config = dict(
    n_layer=12,
    d_model=320,
    n_head=5,
    n_kv_head=5,
    head_dim=64,
    d_mlp=1600,
    vocab_size=8192,
    activation='tanh_gelu',
    norm='layernorm',
    norm_place='pre',
    norm_eps=1e-05,
    positions='learned',
    qk_norm=True,
    attn_scale=0.125,
    bias='none',
    tie_embeddings=False,
    parallel_block=False,
    init='normal',
    init_std_qkv=0.0178,
    init_std_o=0.00363,
    init_std_up=0.0178,
    init_std_down=0.00363,
    optimizer='adam_variant',
    lr=0.00134,
    beta1=0.95,
    beta2=0.95,
    weight_decay=0.14,
    lr_head=0.00555,
    grad_clip=2.0,
    warmup_steps=472,
    schedule='wsd',
    decay_fraction=0.584,
    decay_shape='pow',
    final_lr_fraction=0.0,
    batch_tokens=[32768, 65536, 98304],
    seq_len=512,
    doc_mask=False,
    train_tokens=403100000,
    steps=6164,
    dataset='wikipedia_en',
)
MLP neurons of a small language model. Each row is named by its layer, matrix (down: output weights) and neuron, and shows model dimensions 0-159. Each number is 128 + 24 x the weight over its row's rms, rounded and kept within 0 to 255. Numbers have three digits each.
A block is one neuron, or neurons of one layer that tend to fire together. After each block is what it responds to, as a language model described it from the Wikipedia text at the highest values.

L3.down295:144098114134145157127177156132145107210153138091170144104142146100121108102104180148142133150155129166121132115109121134161080173119168115114196149143121126162086155162125082111121144099131103132120109103127132104131112149126110139143133100123085134115143098115114066099097150137127076089129168133074128087133135156098148100132113122163105126154129117130123116131153140111118153118144159126120139103140109070149134094146155131146101163128122145123063095126147168126140119148117109
L3.down344:158131090136139124113131154116127113186179133088108127100141181092156130125154159155145131119138119134107145100117156127168133181082122100188101160111142110116112136124127103119121141085155117149117100116143086086114131180162113127141154155105066168139124118124151139120142127121150099127099157109113104117139099103110166139107148122139114147140142110091150087139155118133143057144151116092131144132156132153139153168154098109151118123153119110150094119128120152146154103113146151
L3.down380:170123126098157137101152164092097113148137108138138154152135124136150157113102173130097148122097118117130132174086121120160138069153156106140165151122121122149159137137148141140152125130119119131146083108116130140142085110161126138139116112148152111111149136129162144113165144109162128073166097116096115106067144127107110111116130096096118141094116109117119118128155099116120061162100130150152115110119153165139142143156119125127145116177152111094132129094129163181131082095114138
L3.down551:125118100117111128108159141131150149120108119180115142121116127149131108116130115121070147126145159146118159146100117153103107104139115127149153134123119144087125091141136161135088183139157136109101116142085154102145123101171154120149147104114146149110118097130115154135101126126149112104133166126119135106106120101121131128126108143101160118108145124112132109104127107114123142096141102141150106186124166117158124097103105116134116154174156200121143117121133092115112098105098166
L3.down559:150108124128127149127130178152124123152108113141118134110150151146128099169150174131159120145164111138112111140073155159169107113130081109143129132134142107118132120128163168153166138153136091138106150123144112150097173116124118126152132114174195110133092112132150146129117128159137086147167099121088126132119128128139118139166152111144139127078146102153096165117153103099104168098123126107106123093128146137128118103160145053163084137142154088116138145147151110157144118142112114
L3.down594:123147134122101095145129168106082113142177152126157111117143101131122138169110169152092119122101119140104116118125100170141173160148142075116125126114141111133106180098102115139107130174136119112154153159147104129111128159147104141147144101125066104162097148126116143115142077108127117147142137095136113174097155117105125168121101103132117122141132108133134109152122135123140085104117103159122131090153123140136162177146098143149155136118131124179044115100104135162144102161134137
L3.down694:156124154091154145107126107124119127164189118149115124140154146115134110136156111155115131126134152147094097121071114158146121111068127103110109126099176104121122118112154128126151128081162118116143128101115147079153122089124133152090147140105123134151157131124154143133132129138153147110157142121097129116156174139117143140082131116109094122102100140164112113105119107114120094111148136176130110088125159136112120159136132134194109166143132098097124100130108141065137120120140119
L3.down759:128133148141097130137143098102159125132101124071155053142168128106137181142151110132172134112144090092140119133145126109142100128105151147128090124139157132126176149101131152107119101140089135158147135179089121150086129123101144169083092131135122165103171118101147100151084138139144117148128111132138153130138127123133113111118143143080133102125132102153137118127171121128142127120163176085131138113167119120112156116168140105111157095114121125120124165159111077121084150109139146
L3.down898:112128171114164156110165127091131128122123110117181151184097134117123133129115168109162119153136136145129140137139121131121098129133134110147129116133140107085141127107144089114150131135168142129116092147105138152108149146099113163103137092141103076127112097119115116149130148153152116137104125106135076158150140134149089141109149156150134128090126132101075124094025101134121037121114168131160142120131137103107127113100123107151110105134120178120178109135109116090114140140114161
L3.down977:098183096127155140130121131113156128206108118107097142086123087123130111148132142126101161094154130135143108114140121158134127145140148096111113188132098116127101133145152136109138138119141120130134144122153142153141185119148138151106140089114184047135106133156155136119115111145153116138120192156112125126126126126148138132140153191146092155089166112119144139122179103071132038093147106156107057106144131099125093115117149115176140146106131086112040143156133101119127103141131097
L3.down1087:139159108127146157132128096119148142175160119104102133133150137115120171125140127123099131105163126153113119143147134131114124146106161113144161144126138150159103104143159121155138115139123146127138144092136124109129114071127141152081107104125080151120122130151110119132084112137172115119090139096096123111111181133154124157118109134078135157119138109104107129119134151102148038131141151108110148145108101121097149150133147117152125163086112144118108150160113125172139130058166113
L3.down1136:120110123127117132132130124102135106132155146136146136159146116121132106133143144110115155115161150115133133103168130139109094175099159097090130173121128105145097163136172176129158123140134164130149136155098176125173098135177147164126166140112063085140130155106129114143125096135177138127157140141139097093133148136137103096134121137115136087123140124156102091091137148090108130134168145147124108101133132101137121163125147129081151155161126140137088118085105112158109147135144138
L3.down1156:152129150109170123108133096117138106131143098138107151170138117166131152172143131141113120100127128113152118077138158157099109131122139102145147168115098148095114120145138111145101182130125123149128131182106161187127129112122111123114116111167127157134121180122126103113143103125115156082128160120159144084180125110139099135138137110151128171127146123073156068145086123102068082144152169061161103161146133113099123173137122126108116141127147133091104097135126142133118115119139153
L3.down1181:121113185101111105121106120124123108143148126105144160075153112145112117133138084132135131136097078136121132091084119160131120131099107135176107102128113178137139110149091141142145135142112116116167118108147158095171148138145151145140112104159131125107127136148152131162125142102100156119123169093142161117138109145134158155114141127131152133142114107077119133079131120138104048144126137086131110117107109101128145069158147141111146121140150092140188151142150103184159117082148152
L3.down1196:104136151166095115131146134134145162114110146180166126112151133109153156142139131126141127122126100142120131138090096113130126123137111102102125165127092139157110100107157105125119110108163151095154141103134145095121139123139128166133133096118094113108146100152138128099166096142137077108113140158103118133127114149123141158190125135124083125122182144118149130168097097125123129136119151152168163128108143133069110115157125109115119164180209104149151110147116135087147111130165131
L3.down1339:161125100095134134094128165115124119147168130093144087102122156095146121120113152099142145130137133169118087112127129094164127126110147120134087153125132127159131157128159136126171160163090095157140125132093118133130116140148130153140138145127132163149168159133177141118126181121136139125147144122103129156081155119107093099107108137131119135110109158132117116090204129146081161131115104121163140120145111135088152118138111117090156103181135109115100087114116129112136128121112136
Description: Opening parentheses (and row-ending line breaks in tables) after a name or noun phrase, introducing dates, scores, glosses, such as (born, (1915, 6–7(2–7).

L7.down760:150129143106145149130123121106139131170148140109142119224124107154123112139159167130127142142123113115149112106215133152125089175148119102107126113104166143140156102100136119139120156130169118161113148120100169151095132151131120124127146129087119108124133169127117135104133132127175145080140124118120121140143121148110170127099147129134096141113145120153184117108074115144126081059133119106119117073111137093118131144164075148128149117155117133107022120116103126112073115121112137
L7.down1148:138174143119135165071126155068090145192118151140124139166128104149152124170127105133132168135120130153106138164138149121128092138100134104113128128107099095125087129106120148130131159144161090102139090122079136133143128131148126124117118122116141158111131150118120103148136119101163176112124124130126094124133100158166125136107147129169120127148198153135142137121060127109109087114129170075127157126132176114100090117162075125094143132130134132130118102149146149152099132090114158
L7.down1296:144139112120145134126167100205118144145133134112140099100128114118091098169110097171108147172107117144123096134146159134118075174118121101131142134118160138166143144112116112150171118105159126165085140129105114126118139108147164152110090131179134122139107174084140127129105122088167134148104104161105102145117120159138120119122128129139137111111118160086131143124108158151129167107141098175087098148118146096179108156136121135135153157118082084123060136081107099109123094090102158
L7.down1590:123130137107116141119122133117145136208124145091100124166160133114122135158101120156099135134076122125134125107087125125125101196144104126136136121112137089119091122112087164144106139137126129115137136138111125118105097151147128134149112130122110160110106114136136090134103129135147133132122141141115123117138165155114122130148150126147120140172145112162125084168135117090083000128127146128136130102142134130116073145112092163100120136105128175122091136135141129123127122130114165
Description: Fires on opening pieces that need a continuation: prefixes or particles like up, over, co (upgraded, overruled, coordinator), hyphens in compounds (self-incrimination, COS-1), and opening parentheses before asides.

L5.down998:161116095112148170119123108095145165132121101176137136172143164147150095097163158140091095140145134132137145129124129145122117146158147122146123145122111143126164128127141158158105162140133106080140102141123137129124119089148185122120118132138098124114136141127171078124073094114133113124117110124173133095150094128078093150113154151131104192098171173135100136069113138148105102128101090113127146158136164126142104128098134115154165105131144126110049118133112104128144134128156176
Description: Quotation marks opening or closing titles and phrases, opening parentheses, and split-off word-initial "c"/"C" pieces such as c|ost, c|up, C|andidate.

L5.down731:118131089112107091157155132152113172115084141140090131113158108156088098139113128141125128103141143114111124123150086115139177150140104174111092114159144061131062126084150143132108124108101103118123134127139108120165122110108168150169155120139094146145155133138154153102167137161117125115178140145083101128143103138180121161120158082144127144157110125140089179121161177108128200125121135108089077112124119181079096142079132141125124136129125098084149113171102127102106130150115075
Description: The "=" opening a new article's title line after a preceding document's infobox lists, with weaker hits on word fragments and transition words like from, with.

L5.down1075:160169097118117135126109121119139145158134142081111131129167184125124108143133126154091107121126105147199138154138132137111133154118137127150119142135146124112110152136123122114101113136122109100118134144120086100146146137135135109146116148140123134136113119117176105164125105121128100142090088123098138121117101126131097135090131096137140119176089118145142124141144159085112132120112134109154142134124110114131143139165097105112128147129084154132097077130111134073136105115147149
Description: Separators such as ;, :, |, line breaks in Wikipedia tables, infoboxes and stat lists, right before a number or value, e.g. Men: 23,770; Total | 36 | 0; Molar mass: 657.872.

L7.down339:113098106139099131179132122093134112119124160146119151123172128138099117126121127133151152162101153107160112140138139093150159102118090113084115123072143144083145133090114112110108128118119126121122151142117162117136160124128112139086111140135113124130119139132179177163118116088152141146081103124147157116122111100113089122128098109129104196171090109078131124118136183100138130134114152147085143128158166135120110177114151148166100082163142146085165114146149099143137147127101107
L7.down838:151116109169119104166132086094120085154113171180131144123144088132124104120164111101143101142108138134139115108157114087113132148111125138092095152099125117109090096126151105130138167089100118099134159154081105136103142130113117111100166122120089126114131137134151128129157118129178105157077107106110146129147123140135126140148131132151152171166163119142143099124119100132077098128169126139094116151105141115167132160156131104123125137141118143088144119135146096165181130122096146
L7.down995:111107121153146100097166086131133115114157146078119103119113163135118085122157110079087146108142191123129138121092120116095146156113106126138095118125088149143132125120111138151152138131134172151168168100131151096088145094117139159143147108141075099085147092114145140114134125152162109109123137123132105147148087097171127155115152136131138140133143159147121116110135112158106145105133140113164151132179135186125150107109129149135115089113116146096189100149057125104134112132151120
L7.down1509:135111089103107112166132125117182201135112126062116111131087103113131114121138140140116140161072173106126143103067121138117088116114093108101091150149137090126146122129076119104168122097136106120160124115132137084131110126105140138171117146126178094119164105106138124105111094144148135127160120106123113163168128125134138150155150157116154125140113120094110112142143120125156143110138136107111123126143136119104128151143160179103128145092173133124188128149122125145128182108075123
Description: Digits, score halves and the pipe separators after them in Wikipedia sports statistics tables (hockey, football, basketball), e.g. 2–0, .354, 3789; occasionally sports team/tournament name pieces.

L3.down137:108113184140169104104145144148136133139151128167138125150158126109142157092149101083101184141102104089157115086122121107091093105127139130148143115110153131135114129147149173106087122128137127131143156141127105110135107120131137124174096091104137093144136114112147086089143124171128112141122138124133139074112146088153154131107124121136161150149111137127160117177116139155083120111123104135155088151185154091107125129106160116142149131101133091141161123117090141137130104108101111
L3.down192:131103138145087120113124137129112142091111104097103130124108149108132140144110133185121136156161134154104113090130144134103176134126153149152132145137131163064118140139140138143104155128138162118113176123126083126090152128128110113134134098093162103093092135100137159146109137139092128119124108149112121151189140141100127136134135107179102153106166102145120084127174146063157160095135139160102166090141150125107168161081097118148159130127144127044109145144146105058122118158132104
L3.down309:147169108058128105115099135111128179136164110136137147140141107126163113104111117121080127143196112109142090117118136118144069139170153097151119127124090155099107122128166193145145156133113130105177120159137094119125146149099120113136105107156140173137091141073110088140118096140070130130109140114144126128161107126153125141129138089118150133100145123115125095116127145153145117142160131135148176144155142121114114110135103117103155137137106164108209133119125123102114165157100126
L3.down407:151126168158072097121132143128135138114126119166078134138116095149155115088118123111156085119125119123142115131140123109105087108113141157165150092132070127119163155107120088116157142122150111090119099151099184085138132140127198098117115133127134144111183080159132112101115127139125113124122190147106113126130113143117114109116100130116121153113141127167122136136131120159124123145127071124121144142162121143105149117124152090098135140134108096148153117130115123114157114116163148
L3.down612:113110092156111088115164087113132142122094111115121140104119124127128131111147130112133109165127112074139140129127130159140130141074144112104123128122138135107084150142135149120130131117133140108108138125057101164132143102133156095141104151112118120087120130175102146140107115126124080114119116161209163113114138114111123136127166140115130146119146161112116128105152176124181225153154120115116157145113144068128121142096141126164137115097079133101136123183090146139138160087127140
L3.down698:156079112185159102136120119160132098187101119134129098166092091092096165166148131124123112138157138127130115153124145090114098146115124138090142167141128097149089095125123121154142160099146114130129129106135118108181141133129147120163077132139144101148106120112147108129121116164111115140144081109159149126094128082120140120119088101151138102122114112081117190086136123111141141122079140150134152137181145120170136148113162131165120173130121143132101101122109121098157118168102117
L3.down803:115124160136145105142136186133109133160105142131140161112127130097099112164127117126119152079098121160129107153134122134084140112130137158106109155139127110126142151089104120142136131108123110149180092123179108125114149135124103161126190138128151168152108150122145123102134125126126146133156131126114121101167099118133135115096152101177101117124146142128106165179142128140142121151135125096147146160114124180120106121127135142121165146142145133101175107143155110103132086138107126
L3.down853:142131147127112099136161165124109156137173154160153130131149151126153087106143090121121154143158150155130156104164105129104096139114136131088127146124074177136114123095086110129101137122116162130166136163088130102080168099131110096141130151092143140179094145134112104132109116116126144105100096115127106113148141121163132139121158117143129127123103116143098133158128147149171141119066121085141118092187146106097130141123109117131133124139119112128099105129171147131158103100076089
L3.down868:146125104097100120112131111150141157129123130181149133142107170112152132108142140140128178143122094149134098136143123117107142174117100137086105134119159134127000109134117080102123127129149099117131090141082159106127123106114128133141151105128159151159119130138131179119119142132153124123129086134104105147137140154116139147143089146187136161122121133109139133109078105153127255094133132119119146125125148117107165119146121138126122098138111096149175119107140160146159129134117121
L3.down928:124108152137162128106146135099118091118151113094095082123079107117163138125086134104150154149138081124168131117147179138110099106143128148126139101138123092120140124132141153125144148156143106172154125161160109174112120122131131087114159155118139146109094134115099116155135152111098152132104147134153117151164111107122128179099127148091117134145160122080149120100110117121091107128099152130144206097143112113174123093172137086145087131162119120119152086110131146129140145105134170
L3.down982:164155103140127115120116093116145136109122128119136162118163097107129138121129139117124146146089104126129119092118133129081129118121041117136157088115148163152126161078081122098117104150098103136121153141114161145162112162166146113156178097140104144102102129160100114109128110089108117153160159138119135165163125140114103160111128131115129118169121142085177115145146094120096125155128109157147161103153083205134107174109137101138153143160155108127156116153153159120152145133150153
L3.down995:143126112129115128105062088155159114124143171117123131134174114124105130108128133107106163116181129175151128155166116111098093135157127116143155124125071101122115108149114184096126091140147118167142125139149110069099068093165125117123094131136143092083113107091143161107145141124133157142159101112092141121132095118124089135142132129103129171144140151134122099135141125083146129145153122157164124131128102077107147155146173113122144153095133151120141159147123113095147172143138084
L3.down1045:099105119114141095129146126092156146113094153171120154111146139134160130117134116120120114111125152091144137115121127118133136193133093115080107154131106101117014116108095120117147131152127145098133097150097167145090140099129141133116139139149120126148149120167128124133090125171136098123140089155169126119124147138144137125135133148150132152117138098085110134129164186095140209116116138128137087139148135089114170160126147128112130122131083127103176105153129130112135159159097076
L3.down1149:170084158155101073133132108128111113128123186157130138135168152129135121106118126156137121128110159117153127143129162139094133150109131130110083126112105093172053153107080120121123118107112134141146131105115179158106164159083099132120126168109146118148143141139143143097153099090165125117120101126128128129148142097131173153168122159163104143141102106125155138147138138093151168162098136122143135079149141119124148141151107150116137102155131081120174120094124167121101158118129135
L3.down1301:123147076116141125144150127122121139152118164093129109122143142132122129130140105174135145121162107117084073135136074145126132137141144168125098171141160063123074153098150122149153117126081130133173138142133096112115160118143151104155151140144140118177121181095167142142123132168130182143136158120075111106156096116144126136157125094146131126115141097158118130144161139093161166118096127070112098114085086162078098109112123153130095130148138106065139127125134101112100105126093122
L3.down1532:151123073098093123138125097091182164120134153126142121129156122092149162126170115179132130140144111108159114110132132140125111172125112144120085121146103134121185111128124134118123119084104100118128146143115113119094133124145184126152110106152162102153098102096118115183136082139135102131147098116138101158146098156123127148132097169182146167119113115136162128124123137129099108117139135113159115166134150172089160124138109145145101135131111128100172073125159124103165132127138113
Description: Structural tokens in list, infobox and table layouts: the = opening a new article title after a blank line, colons in fields like Family:, and table cells.

L3.down242:117151134096098098117141142120119172154123125094171161115153161144108121098149130137115136134132144118144109140129129153126130161115135066097139131102108101085099115115130145149171086140121118116157124119137154104145178155103145165134135114135151090158133090151157164137150106113148144108113154103093130144144108119112154136174114146110142134117118113140109097118200083123134161150131197109150141158087113126137142077158116139084132128182143080076138119145113149114138112149125158
L3.down424:124133116107158099150125163115114110120110160201138100153131120111161085125139144120104145113146137127126175127148167148165128152139107157110144124145145130084119140162101156155178152117143116143091147187130134110128162094173144125128125091144151136171113130102125163128145128134108169148159081129140126143118135115114113149131157112168103093109120142144126142130134125127126131138127140162095121141149145162119136138123102135135093130123131105082191110150121152120140103115136155
L3.down455:135089114117156127135110140149166132129138068139108132124094124156148144137100168131074161106137093112139114138130121092132151147133093117152088092141103148137080097155144169123108142137129125154119123113114046093130121103126146131192147114133148122130075128105132135191139100148117123142117144126113125158101125100156138108119147159148146121145164099111124112103140147124116138126116101102125159123108136107151077124123153116140135144148093134091164112131130087124123127148135114
L3.down617:124092074116136101125135123107101131119127106141179157145117153116109116132141161120151117135152114159103126131137102128107152117145121124111116110127125152148168140117148120171151178122142140131133116148063169113110164172101087134129123141169115145135138124121153143118153152103098109076144091163129121153127086117125132142175135139130183123145098179136042103115193091148141142138142137149119147090149100153112108121117130109091149083113165133114139109107132126160117166128115129
L3.down739:109084125114125127133079193141136106124133112100157107126114165120083139122140151108114108113135095143094113129160138095090128132117101100123137153139093112115066144128168125129150107143119120143137091129148139147124106158135103110126098120126157174113163142149134105137128195138118156158113129124142172124131132106156124123142149129087159134134143126125081108127159160091120165125130128086122126103130123160131170134165138159141121114178197125058076122133090126160103153111109131
L3.down753:157110139106141087139166119091115154121099111121145113139138152159095143105094133105142104120108150174144104126167155115120144092131140122131140157120108116094116158133142120163118111131110153149170112145144176154113115126127151142174153110096144151146120161146159136141164079120096174138124145122053149132130096139152167132105111093155159138124104109107124124168116128138126157150085153112129129151097125116149146116114128138073128156156132148116167146179133133119159098150086092
L3.down1008:155129097148158097131122109114112120125154112109144142118143148124082160167116145169108144142124127132138106135123151146128169161151151068145120087113093120113095136108110143150127112133141131109135121147094168138104168176104146080164140149108176120110138114089142132166149091126088135129092093118127156116154103135120144120125055118133122097133093126108138169139172110114151136158096166099133151149106104131107104113137124171096127086129151119096152109145121168077121140172152153
L3.down1022:158097134103113134135155148101114114112136098152165117176123133135111157084094106131112135175145172169133151165150169144087131141099158089077117100110106107061094134132135169152169141113113160113118125135088138135152142157147152083165093093093146109160102175149106157156122132128121162118141113078127144172095127115101138142143105122115123114093103082137112119120136115146121172134112170101157145132147169107127083121122154176089132163128135127119168100170113139107122137144112115
L3.down1134:111127102135179090120121132110057101122180113125152142164141163130100111111116133165149116152120155107137132103147137132148134133175110095124124125130107120126112144126151173139106130129084142134147164131122144149116132136161106119124093169088150138114121156094130102156169083106096151171112141119145179135162172126117112134138081125139128124117130112120109135102082167165149063161116145101182141099119129129116135120144146152116074060175141128101177103134125127154111156132139202
L3.down1209:137125119126175129148115087126152100115124125115097133126096170138066165098178158202070121132096182134123132109115122082129103090179125136120141177112117096146105172094139151113107129127125135143137111135170142116129124095139192115110110138108157114127131183123193114131139137171119123126123160140086126139130151140144098131098095190148061132106131112126120157127098151126160138115121091116115167107132131127141094104107145092106102153135164143149196103111138122123111100141124149
L3.down1295:105114160119161114131126124120142183115148089126136111129134118161135117139139128123103152122124114133141122115123140083127145147122133104100106135100100134084117098115146155144141150161153120134158092130122182128174173173091160144126110104153136111105095111148137165096150119130126127127131133133079127125115078143149154123150118150168155144139098094115119104099180107143131107115117163109124102187089087125149131150155171085119142137127134105060145129156143150121165123168113103
L3.down1355:126122107132100128135092118108139181049160146140118134166116149123130124154097094087107099137110094136113115132136128093124070079159150107181104169124038094131164117127151147122151154144149126130113147140163113109151123106182088125137176110095120134125167091131123120084119166152156150152138154132151143132145096160141094138137112127127119111102121138147120113128125087136115093131169105149088121131120109157148132131152119122121122111074103116134095129112113128101091144127139140
L3.down1472:117146116124147133116152095137105169119143103115176094182151136124127119090135121135148127115159163136119099134156107122092131094157167165090110128127167096123119078140099144131099158130111158093163107134169137117128132102086153110109084153114097122098130125141103124156148133130101153131132130131121156124118144149113085090132082082117102125144135139188128176125072120193117136176111122130139125175153133124123097092132131187116118129119108130080147103118136137127147098144117156
L3.down1519:080131103149162124127083133114117135127138094167144170157153138101119098141158152109107144147134135132150140128155132094128154127173100147139133122124136075145107115147172134124154159095129136137137132152148106152075151125117123106104085144114112149122101127084116121139150095128140118135135138125128109123150181164124136100118121138156093150112104145149093090132045156154158084115144126098111123095130133121118154143122116130137102075164128176120171124119143100158132154099126148
L3.down1559:129118117135131110134133144140080155116114118172113167133139126134125123099146107109143094140127133108108179127106114164140145149170079093072076134149175134129101126098104127134171092130118145151153095201121091129145118131097160107150111137105104116076104119142103149110126105128155118085142115107140115136108091154124131100139154105134144136092122135120094096131165122122132147159146151114112121125161143123144154147114131137110102122149117098068189139154101131161115141087100115
L3.down1574:088115163178163136118143158107150135114151141103148111182142120135185152080079099094119133153133141112124095157128112132130087112113154132150189145121119121106112116160130115146164127142110127153132109126169090104146116131160138125126181118065094142139152126146138084094129098139143128158106156082119121137155141119109151111134140113142076087147111082096137108129072131164146099150118088149100133077105122137106100146122120149120113090125131134141189124091108115124133160134173172
Description: Cell separators like " | " or "; " between numbers in stats tables, mostly before a total or summary column such as points, minutes or goals.